From a checkpoint of a small transformer trained on Wikipedia: 170M tokens.
MLP neurons of a small language model. Each row is named by its layer, matrix (up: input weights; down: output weights) and neuron, and shows model dimensions 0-255. Each number is 128 + 32 x the weight over its row's rms, rounded and kept within 0 to 255. Numbers have three digits each.
Before each neuron's rows, "fires after" lists the tokens most often just before its 100 highest values on Wikipedia text that the model never trained on.

fires after: "-", " (", " ", "E", "A", "U"
L3.up955:121100104143119097151125156068127153093130098117162128166177130153191148133083106172135092123109183060152107080096112061097130102089102101135160121171078144110070144124091126110096141163084135073087116140183107135104145114122046123109112110205117095156056166130180070134175175088115098195115136136096138117158083139161157052135126133147117080158083095094080110120096186143131099131138127128149132145126134165117171211100134112140138069190157122153109101143144130120150098140109076119184188134158053158176159133141128136126166130056085134067201120102119150163150121128083155162167141159117089152170134104118160087161106134122100096190143122104109131129112134170126122119143136130112128146122127107086166050136127145135115160157148125080134149199100134174134165133191119
L3.down955:053156101191127091129112135132151110137067158111082144139199176115200117152150141048107134084146136169162140167099121119186142131114134133155133109142158135072102181105142103119136122102126156133146096158086063150143159108092142128129167112111105147187177083135074144116100162103110158094173083120150146090089080115110196184148226085120127113107114159134073132091132113066148106115077114171108170148177085080171080112183164096134184168100135127142150134141178124108193172190076067133075093139132111173165163105108137102173118084106143195113125135089150131148115127160081122102109146139088114120203090163101140124098096184105155160098132152144076139136140130075138105136130159141097144110141121123137090120079168117124129137131154073146109127075148139133124092168108144

fires after: " f", " c", " C", " F", " N", " dec"
L3.up460:120078118156101115139109116149121136067085121133093141107172135070090207169119117122128085174094147165139122138120151166131152147088166173100057095186128116097129087136104104147111147123147152163151132154152088118155170132185074122126148092138092118110148141055107105138158091152095120053087105129182181135211189128163154158146125115121116117109083186109143139105086154153149106131169142118149105028105106161175078133150150128135163130128147140156129126131141166135147146150114175187097140074163081079113127074159115151106146093089056131135143115147144174063066157170149125121055133135093078177169108102170075101146165141132150142079150190116169104111111116112054139112154112171207118109189145128165106130125114124123127146173132114132140131069134090168173143131100136
L3.down460:094123082142101159136106143128109129128085154158161122109114153153207118097121130154106137123134144098106123124175171161110160187080160153187108186101122115148100129127095086134110095130213155145134112129114095128181081149067155169146083111110068124109152195166173201130144146156115059108108108111146164105172124130050085181082170085086122183157106109094111082112078144206173099133100141113151084148081166073130128191131123148154098080111171135136103120129095157044090112166121156112141126173163104172098109074113069149124150147132150177140136082103154105114168115097147161157082113114118115122123128159094161188157086134142098144133135157162099090142061092144136200119120111153112159135106150163204118159099120133081072133127172128168125127092093107122119111121086124

fires after: " M", " N", " A", " n", " V", " \""
L3.up350:125100110131196130150125127170112146106095063114169163173077156195109113072097097147177122143111137074177101152162161168126087216077121162125113101183073125126141100174160100071211091070172170101143121143128121169119148141129133092148165088124090201120071062147088080139113104072104127126128124161160090174183139145119101128173142137191110161132114159141155137089128105086120143077171136038117153059179113102074094137142159107171142101126158165131103150119122127110143137107136103104112133097074116182131107196191123166142133143117103162093141129074111131136084156091083139139166129125090155104132135153090099130090146097087148146134139115159155130134154076131176104081105129106122104138062075112095150098141149143170119154132143120084119141099136166100159135160168091
L3.down350:130152108105142110151112146175165134188161121109168092130112146116089107176153155124162073164125108091132120176110137104136095164126135168175130109177079156107078115141123080120098140098124111092045115133118078109150123149136124162131138163129060123160091163075141131074173164170130129117178084145144111106139161118143138168141132072136135080135132172127132143164166087103178140114074133099113171118117113135110156134147193093138163097165107086094143107170114102169095146139096103104168171110132081134072152141129125080043154150018122107120155127127096093111096136179123118161123130153103099086121158212207133111204163115082090146159113104149089192153079146093111128149188093115096115119070127140099134107129142167172154212166129058136105146129176097125180148119126084

fires after: " ", " H", "ac", " c"
L8.up382:124129078117097169189154140118028190127121129155134142117124122162071108111114102188162111060155109105156177106133146084129169085103123174083120124153127073108175107179084070105101108074163092169115037094107116157128173139038133117121094122161113137079114150121130110131147156136107062084114132153163139178142167134138153162094139131142207182117134113102117154138116166138140137142083131146128108097145133126112121168133114124163095128162103132049163178188143112138096153176142081158100194088085111134179077159192134107142158141154125127111073138183154149128153154134117100145136118109097083136150126138097185091146149135119099111088113108131155107117171131159118117155115124103101131101165110133078139089099060132116135123050139134135162152099114123119172139236128062
L8.down382:092130167164105099099082155137179101156089145120128145147132176167127175158142149093118134134089097146121136181106155160136111135164131090097089131101131137129130151083164137113116138128087113095099140133150149090117157166156066084057124069100167159137181079123169126062129114094112195125137109151129140123167069129101152114156140121114068152091106100161187149081139101086213140120130194108179127105107118143164172164147172116125167120171130183172083107114182199119229124104130189154114116064077112157116168158084132072111073160078168090140128150153103132156094077113120167112083110125111094111121175135137118126100109137157151095113115176081166104109100129138119060134124136085147191167119111149143151208152119156130078128116137164146138116180093137104052137120147163

fires after: " ", "ect", " of", " with", " th", " for"
L3.up428:154064076140178108136143119150118161193060118098134113164124141113119129146149064067139117148141109119218096078149112105137139107118127112115165079178153125117144112150174148143142157111108182231106129131161126132128162103112150116140102096153129080091126097149125124134125137112136089107187175100102129152086160095087121116117175154159099125142156150147156115109134133095158112169135109113067063130140127103137118091120167132136132113131131136144098124115132074093160181186129125124092101110115134086113129085147117136119124162156084151138096124164193102133146114164164103141133083091121125213139136151212103191098116128117132043125141206164136184092133152148140048127136123133094118203152134069093149088125140101078068152141057127116071095121166182182117182194101083
L3.down428:151149082102163177176107163139142207162194097079121165181180178141172146093089062132141139178115115088158115148123099101155131122121109126131068105148102127121088189096113138151162142101128173134087137098179147126118121075159121140133134149119135127138113115135111094115069135149182128075131106133155119097089084095169149103095136110117122063215157133149125147090092083141178092169099115145069118101167152113106143088122125111090144085090107166156153169108116185178120144121121132130038088132079086142066160109158130142120090102172205127145081136163116166128130181166162097143121137132165167117149093156158082141138142116124096086127159156150197138123077140087121095119169156092138198111124113070116190134108150150174042105117131119090118156089135126110165138110093070

fires after: " ", " (", "\n", "==", " sub"
L3.up12:106159117098172179111112143096119087133069153084115154189113167147113132110079142161094109118089147145125150123124065111108126191119057089119100178166099091134118133170129111077108128127149166151115150142126072113106113117139126077080161159160080133166160157050117163148090119145116119094161163111104102152107112135119136094143113127162153136092137148097121122094134117146136109169117150104170142097123149201188123136124140165163098094119156104164196212112136156071163176087119071102161165167148125080117138126162133103180123088137133091096140169126114102094154151094177118096161198137168087124150139157168168178121095083144113101119125106096111054130119159129164053166144140080108130192086165079149120137144071116160184119109112124132160098214053101176169111085101083
L3.down12:110147129123056130095158115177140125151146106127109096159151209216102133137172092120122186125117122137068109179114116105132125091107159163130144153167120143151155170102153158106162124102165132143120124163153052098137191139129159137114145170105183103130138184112125082105097077161142199132222197089155150097154123147087111193051121188117134171143150120154151107088093112129138093105112129160146185141196106134154155079161106075100146151096094151106128122085136122107120086149070116097131079110095060139115120139167145110128130117147113142110110098126066151080194092132160108101140097107143114124050192163117141127167034164116121170132075121076135062124100132123117131145139136070103148194137192095102118141126120136125155117121117114155130118127163088138145105146082133

fires after: " ", "i", " Al", "os", " W"
L9.up286:095115106161112111120085114134156110137129149104159157140069108088095090170127087123093126135106169107159090123107131103165159057082156093125078088137130157131127136068123121140122122141124093105116102123141086092152051126121109054146128134184152037134121147102129068127136086123138153102147129128117172151173154134139130139121138122093213128082125137098147150117146200107127180171086172173127134111149138086111087178091164142091124148180199137203103102153132078066117094151144127161114100107149138099149180129098139169130092094156129183136121121111109108136088151209145131133138227077124111114103144121086093137106156150169159148132128195134092118112133109153122103116140093110140170112163113161087089098176115249143171186112150144085111164100127163121069161183110148
L9.down286:135119105125073155176143101174071088123088095123142181158138150188136107088146129146124141151105122139209086171143090167144118159108158052129100130147126157154117144105141090129096152169080120093127132139179127148127167163147129084061143159094094137144058147132164153175135119164214070127147085099154132112117176103123126142149105113091139157143131121149152146087133152137160064113174102103154163105124094119132114173165123129146095111080050159112092120070085122172084160174125091130143161125185097085115124171147102082098052140111102148132189147162144135179130129116123114149142135151118116074176139160183126157093088122086139069151170055167126170129138065162123098145121168174094098120124084149183096182105187098080176093122154121141151196129111119117149123075135100

fires after: " |", " P", "i", " D", " W", " H"
L10.up435:154180118185105132135118112168176090053087177208139144173105156137131096192080070144115147191147142163150057141137112187100083108159133106103117145126090103143083108145136140154102120133129156119092140115112113118161132176147094129148132067245130087079147165144173149180182102163138105144102079115117097129091159122142082158117095111115132161098104160076093155101143136123158127068108130112132102110171101137158117101093147180105122172076139126135087103157113193081127146120158111121099112140148124101145117189137137192156169143124155117170102123129131158117101094196084121125069113106114126130150148167172095166157118118115136139164132135067091099095101058047144133097146156086090118107128152069140138153123088224116121155121109120133114098119183111065100138120174147
L10.down435:084144100107073127116147175159144119101100170092121080136169115106068101161139118159096108172139153193179129165093108228100168127123131066174132172106170116177075149100117129075146105117087130039096093133117190081138150137107059144144146127127129128082117124137171146164128137149113177128139117099137088158145176174164160074124135168086121178105110142120109071132131054122078113166174128234138113134082122155131123113117141132127165092161164104066101129117122108132136102108118118086149155178120188054080178154128137171139126143098113123121120166159119108130071179110127134101089162123166112153166155092068113121158082136071157078123159152146103153172095091110115095095151162142130084074115107125156133150111159162133167141092122182155113121168176082102137142128135154

fires after: " ", " (", " the"
L8.up373:156163061071134133160158119102116119118082080136122106117143142162108134105108047094128092126089136083178123155120127098122107115092177121109150183122151127093119089132093151100152102072135149108101093186160118158114168173141099104084111139159116167130123087080171112164108069156108066112206102092120126110138096090225132195079123174165169116159149127140126124077086169129137146070146137104087119104152131168106117150108090100109112136142145119128178122127102106135152137160108121130104178185130120114153114101140130156150085131133131152155155231096200128124152117107142151071163136114110094137110135121197162142102130127141092164128160107048095082146115160146191154116145147143084125149087166060103172120118081128124130153120146039093138204168101192189121150125165138
L8.down373:165127152136119121148091132142159159126111125132133149135125239124107102150130084141094182061164090123082114153143127112144098157113096084104110076116130078140106114140101157175091138150114110114151122107125094207154126168124089098122105125158126109146108178078089158087137164121168147129133145164194128097143055076161178117129102119099110126133177060144177125103093081144116101102180085130100118125136127160167107177121153107126141159161080120119167137121131099175186097132113128189122105152118071157136084096127184146140000123172156140183129165127128116107149131099148131128110121094092169132199129199132109105092121093114144126145095128093145160122125144186105092118109107100162183175057160134119147144125091097078164127116130130181062207097138100138141157195110069

fires after: "M", " N", " O", " d", " M", " n"
L3.up289:171167114066102133117098131133099170156130100180176110137173095141082076188176082085128168121079127120127088128107097136163112152101102077179134101133098096135139146165184135136102154166169157136056095130123116132126129127168118086200147161116128169131089153114167182134167125116102091099137138092140142135122118179155146158192118155104097180170122121088140136120133125130106170160151134148152102111124111068107091128138087139153181177099120083131139156156126145167125177143132071126130105140085137150093136164177162099134125132125150101053151094151117083034092216149046136120139137135194139203080164173104121159070080094085138066114146123138134157168117166124123132123104160078139110088123120094144083115121096078154110101104193136136061061115108097157105164128126155
L3.down289:180126088117115099135110116081155130134159104108153099114081101114155082062083091118116177110132145129112130118144082057083135144152091161150101186140178117136104166114168202104130189109104157072113193068147153188133123117066146168157130104160116136150199135189168171097162121162125135125122142086123094138162114136098081119099107137155153081179106122137183083128115111196130112099197110127092113142119150137102071094116112149170116161136111175102137107068089096089099114148136130103120133167139148075171087120123143136095102188117114141121184122152179182173135126098151099092128220179193116110145116101136136137155155165165105131065073102128140130094075071103139145138127136129095110194152134136135076178174149098126129181171070140118152138112106094095100148095080128

fires after: " |", " P", " which", "ote", "S"
L6.up459:205084101144089162173085128145101150113125153109118128129171169172193095157095112118160054154119133127120099130060207138106114133152173122097053112122120060165108115163100108085158149139121135140185093143131132102173170129171069120111185180133169111163142149172111163121138140138080126126129056247128075128152122168159122128133093133180157138173122126144100128090103163138144101129133191110076134133136112125130140130088109115129165155111127149112103102134107093090119120148149148157106158081121156131094137115173119133138118108073080155131068077142101086129137112134175129169129203163157103102134125141144160141159117121164108127122099237103155117115049092094069129066124087119144145170088079068104133147118118132097137170137159138166128167117141131134087098156185176
L6.down459:116117139118109126115153114138114111098095118150105152157101048106187159094133105184103074137157188165124120125083149152166115106118126118130108082099133087135075148138123115141113087168130114052072192145095094102132112148152145073149132096097159148114157150119159081111173076130130077120099063098121148184125142109147129117113190138119176144111139096125144149191179134193169176180133126107064103129141121160132129177088148152136080120136121144182092069118096099114122117083132149178086101169101097099181137147153118175142061123153144151094133131147113166165104102154072125109094110224040137186198194149079113119183088129106168150148115126100112185151101079176130128185121169104147176132125115115091126094156090127126156127119132132166141085123146146161094171121153070

fires after: " n", " F", " t", " cont", " f", " N"
L3.up174:174071134129107169154128107167136084081097099179115143150135198151156130146167114099099100175108102097164122102071144150113142128166149146160159145131109113119118041149134149163182185136158137141088114144160086100126134162193101080111130093082113135099113055119123145135148112176124125122135153120161140145155174117110051146155138138133146138158123090098149119095177183134187157097149154118107106083118079114182078141096134101103105089146103160097119145123081137119123131151109130189117128119119139194097142096198115199147144083131072149072130074101126135117169162152153109116143181112217180140125203156085088146086181159136088132207154109085138149102100155115139075153110047132156159114119166049157175107075123143160116159118128169129145138132131078143118152171102129
L3.down174:163145129122145141124095101136167143132089155152162116175054082075143130082100098096182149120121121127124130176119120136143160094131192162175135200103143093154088105147136134108144149149147153178083140149119163130094174136128156168150131129174082115107149113158134113156125080141069043168192090130145114127167099165087101118121131128113117143153142105145162141154124121120164158074099083131148168077104153141128118137156110155097136084086114141137122209151080129087055092077106100128133089166055127094133138147116176079122129043157163143081089077149081100140108167146102089160133105169173083106141175113123085103138131126165113127157116135135184083121124070115118182123184105163098153139155115141051171180093182118153136178205099137111133177150132109157126120118115037